config.toml
rope_base = 10000.0
qk_norm = true
init = "normal"
lr = 0.00937
schedule = "wsd"
doc_mask = true
MLP neurons of a small language model. Each row is named by its layer, matrix (up: input weights) and neuron, and shows model dimensions 352-543. Each number is 500 + 50 x the weight over its row's rms, rounded and kept within 0 to 999. Numbers have three digits each.
After each neuron's rows, "fires on" lists the tokens most often at its 100 highest values on Wikipedia text that the model never trained on.

L2.up1791:519526566590536513333471519468514518499478437524535592559554499536512505481454567553466449378415517509395548415475449513492484469469462417441520376459395449539469469522492472516515465425464451500542512518461462461494563495527509523484506525538513440440547553463430445488443450414540531532479572433437481561522523399511466511530512430581431447597532564554581521545461452427416509476469502500500504438546453527464432550460412455444489506441485521581566582478543548435562630476526497525584466456469549488550450483429460441451426467547528529502498501412403634583494471501490482444
fires on: "-", ".", "matic", ":", "ym", "field"

L2.up2203:591456470436605472429579527465558563534600524558541460500448482483489509496563559489542503448506428531532469552615514517465528476558511543477547496495395459543563574539475446570440493501539488461556467463350449520432515457491409458500398460462433498444518412450466571526490502543521541586457465489465463497516558483542514498557478535605559505503453492521517558531500361494570417547491469478537641570575497538569451499484498435486460389526533549513406501439466565610460509516496497530405491474450522384419575553390519499480509628449471494476482507488488497481520404406547482473
fires on: ".", "-", " of", ")", "ke"

L2.up952:503582601544598452504527587565532436427477473414423441510520572521466463531428496469498568466533478556437409531545526536521479509466541513525506534517464421583517522542473410504553471523442515476577518504493469591498458567524484566407450490588418505516555496556514526603497531529427476514530510535412498574503471491425468474463472582559416502425490519556482552531477553504490508506432473521553473497422496431540510532438467456546493506413486439565438560476559535495527550509600483467462483447469560423462536540488561455579446486529415478513473561521529496581510572506498483417
fires on: " of", "\n", "ach", "ra", " Hi", " life"

L2.up2031:435571485488466484518432541591488491527472457484460386497522443445496473544500565532577448468516527525523572442473496531502525473604458417476465553577461518617427363466460527479508462524528481532455534516544567501455576396530500454481498497484494516488558516518582410508519527608486467494531488449517517422576531527491552480422422414498471516500436534374561539592504538520522539575374535562533485460501513530480516493478530476490465566467515494602463523474570530685481532482499514418453420560480503436506471533439486459508432491500416488435466484544473543501406546401415375555
fires on: " of", " de", " Ad", "ad", " di", " do"

L2.up1988:575448491447577462515469495573586495536437526443531529486463597454482561453418434487460495553420469533502599522526498510421518463483493504428463474451464540435495533523545515513487543503561545428488450497505519548451529554474453460489485481419474461473454525503551495431500557491478487485613483517448493582547502611610502563540451525516528524509477543456418465492531539499458483533361471533503528446479461493442514439582600357536358583513560461461498505460516420508508577581459541445476572559470472439553517413533491498461446519491509535586492474496525537394498516448565531589
fires on: " to", " of", " into", "Source", " /", "\n"

L2.up1332:429449551567481462535470514480517509474556498446567529448478531557511485481462470452510440467557617439480408548492509524444586469523466480416426450480546469447418632528529425558496464526436542480485515575468489505581456541598456523527598528525529550498513539540457511457541488571517491502542445507490409485432456488410517510504428550540534567512485466575477551512500484552429538551507531495637514450477480564533567526501518483556441461520486431504475462428522511469550572520535482427485475471532508506506554531513494455492419521498468492500558623500467450455386507374518605512
fires on: "n", "ing", "al", " only", "an", "ial"

L2.up1850:391483440539587521431403529399575592451560493513538537549536465529404492464528498451350473522446534552531537476515529458573512498495441482603526507493523494402482461545418424559508547468458599449592489492531571452572503494575443465582478477557584507546508532445511461492488421500571493538514471420570543458545536484481446468435460444578454464496524457586471421557526491483413518416493487507610484497437452501488450459504451492498407566541536458555461603455518468498520521513534483463414506446484603613400423458546497557512415424494473529479506515475482511481427519510539466558
fires on: "\n", "T", "."

L2.up2667:495593493566459460462523571518514479475506298450558530470473509527426494513458437367530478473478498437497434545538452518450490534486536420594462395415519531574455486430506643545446550519335411384506515553493415488514503496598559465455481498417498516521517481534546486526583454514415462457453418411487439560514515442540499450496518468505521461575438445447434476532447456453462586506537485393499567448537531570536562516483608480538538534483494442604496507474548530513520451504541496514516467485519540503528551440452476538546572530424546462543412556507502548502468410456531527478
fires on: "\n", "ation", "ing", "ed", "an"

L2.up1089:454528510535594479497514542441454477498515475516528502512467568580428480414531560395586613585517465494448432582590500503586480405514496457467492482443494466424418637515461510446446487547423533420606465427446459527434570566549428532519406446456589519509558471587498506418540487528487457524511556480519511535466442514489465483564484484584442515483505520416476473467623530501503493458521523559546404479580568567499475527514411505453482474485429437556497551512551539506497584547523489464421482571497506546507510554494508529579520473422558477530491383476518456547554522475436442467
fires on: "t", " Roman", "te", "es", "il", "a"

L2.up347:457503534526546446483528528569536488514459468528450556463522465527475536584458442569546455496552520475577430447534561459564524442477516483502511448437492463553472427520418548432456501439486546485522484536475568464452436477518480487503545519500432515519540409500516496438478492516445480601432450527452577549515571465511476483525537527502481509498529446523524581494389463468530579507347407444495528582492549540518440385431518541546569545546489514575421513448457643540485526488486474530498400592449537418588496494487489424499489496495486506473506593552547512497546539479579518518
fires on: " of", "-", " de", "ach", " Congress"

L2.up2560:520467445419507545524523489459518547508471521479525573551559516482431430526467492404456549436426513529546580573486547467545525558548597512488420471432487526517541453430661527522511483514425483540564427520458463451494466480466553450492595451477559493485470527507468515474481570504461569479502468469430468530520484533525482537515525463419554428487456476472560526454499444485543467489514531446496450493463417557413511437535464472585448618537507456435579566484430435435562413501592465484404507466556467439400516485385520481515515536507501451574566502446541673440528432375485450465
fires on: " time", " of", "Q", " because", " to", "a"

L2.up1695:524474431437615570538483471483518393422492561501534553499431519557506509466530497484535516389489517500554531498528444533494477424517576502447474458478537538564604507498517473380437476548453485516516369477527595572566574499509445398468435462509549603394443474515446502474482453601523534484466470592456485500484517485427504501428449537492525502528500547497541524503556489506511568457401556468532472562512592482426475489487471551438425564455485475549464492517458539560522593573494508475536485533513547565530497526439516453564474486509487460566509512534576444515532463416522499538
fires on: " Pe", " Dem", " hold", " view", " Don"

L2.up1121:515608492547543453514407434518420509428476546496485539483566485561568435486560504413461545494525568567453479544499531536503470512535529501467556432525524530397577627546522494481498599460358475416392505581412470489425537574527429422488500488595462634403545540483441529491462527536480523536535451500512515543530535458461522514402561392445424505602570488497519482493466455536531512563580418421420489539495558503514485470436577519468606479474527574455513512503565428425475424548426597516482507535365553463511514433459477442447521468481443428478526506487560508450491505545541490477
fires on: "ing", "ate", " close", " open", "ed", " double"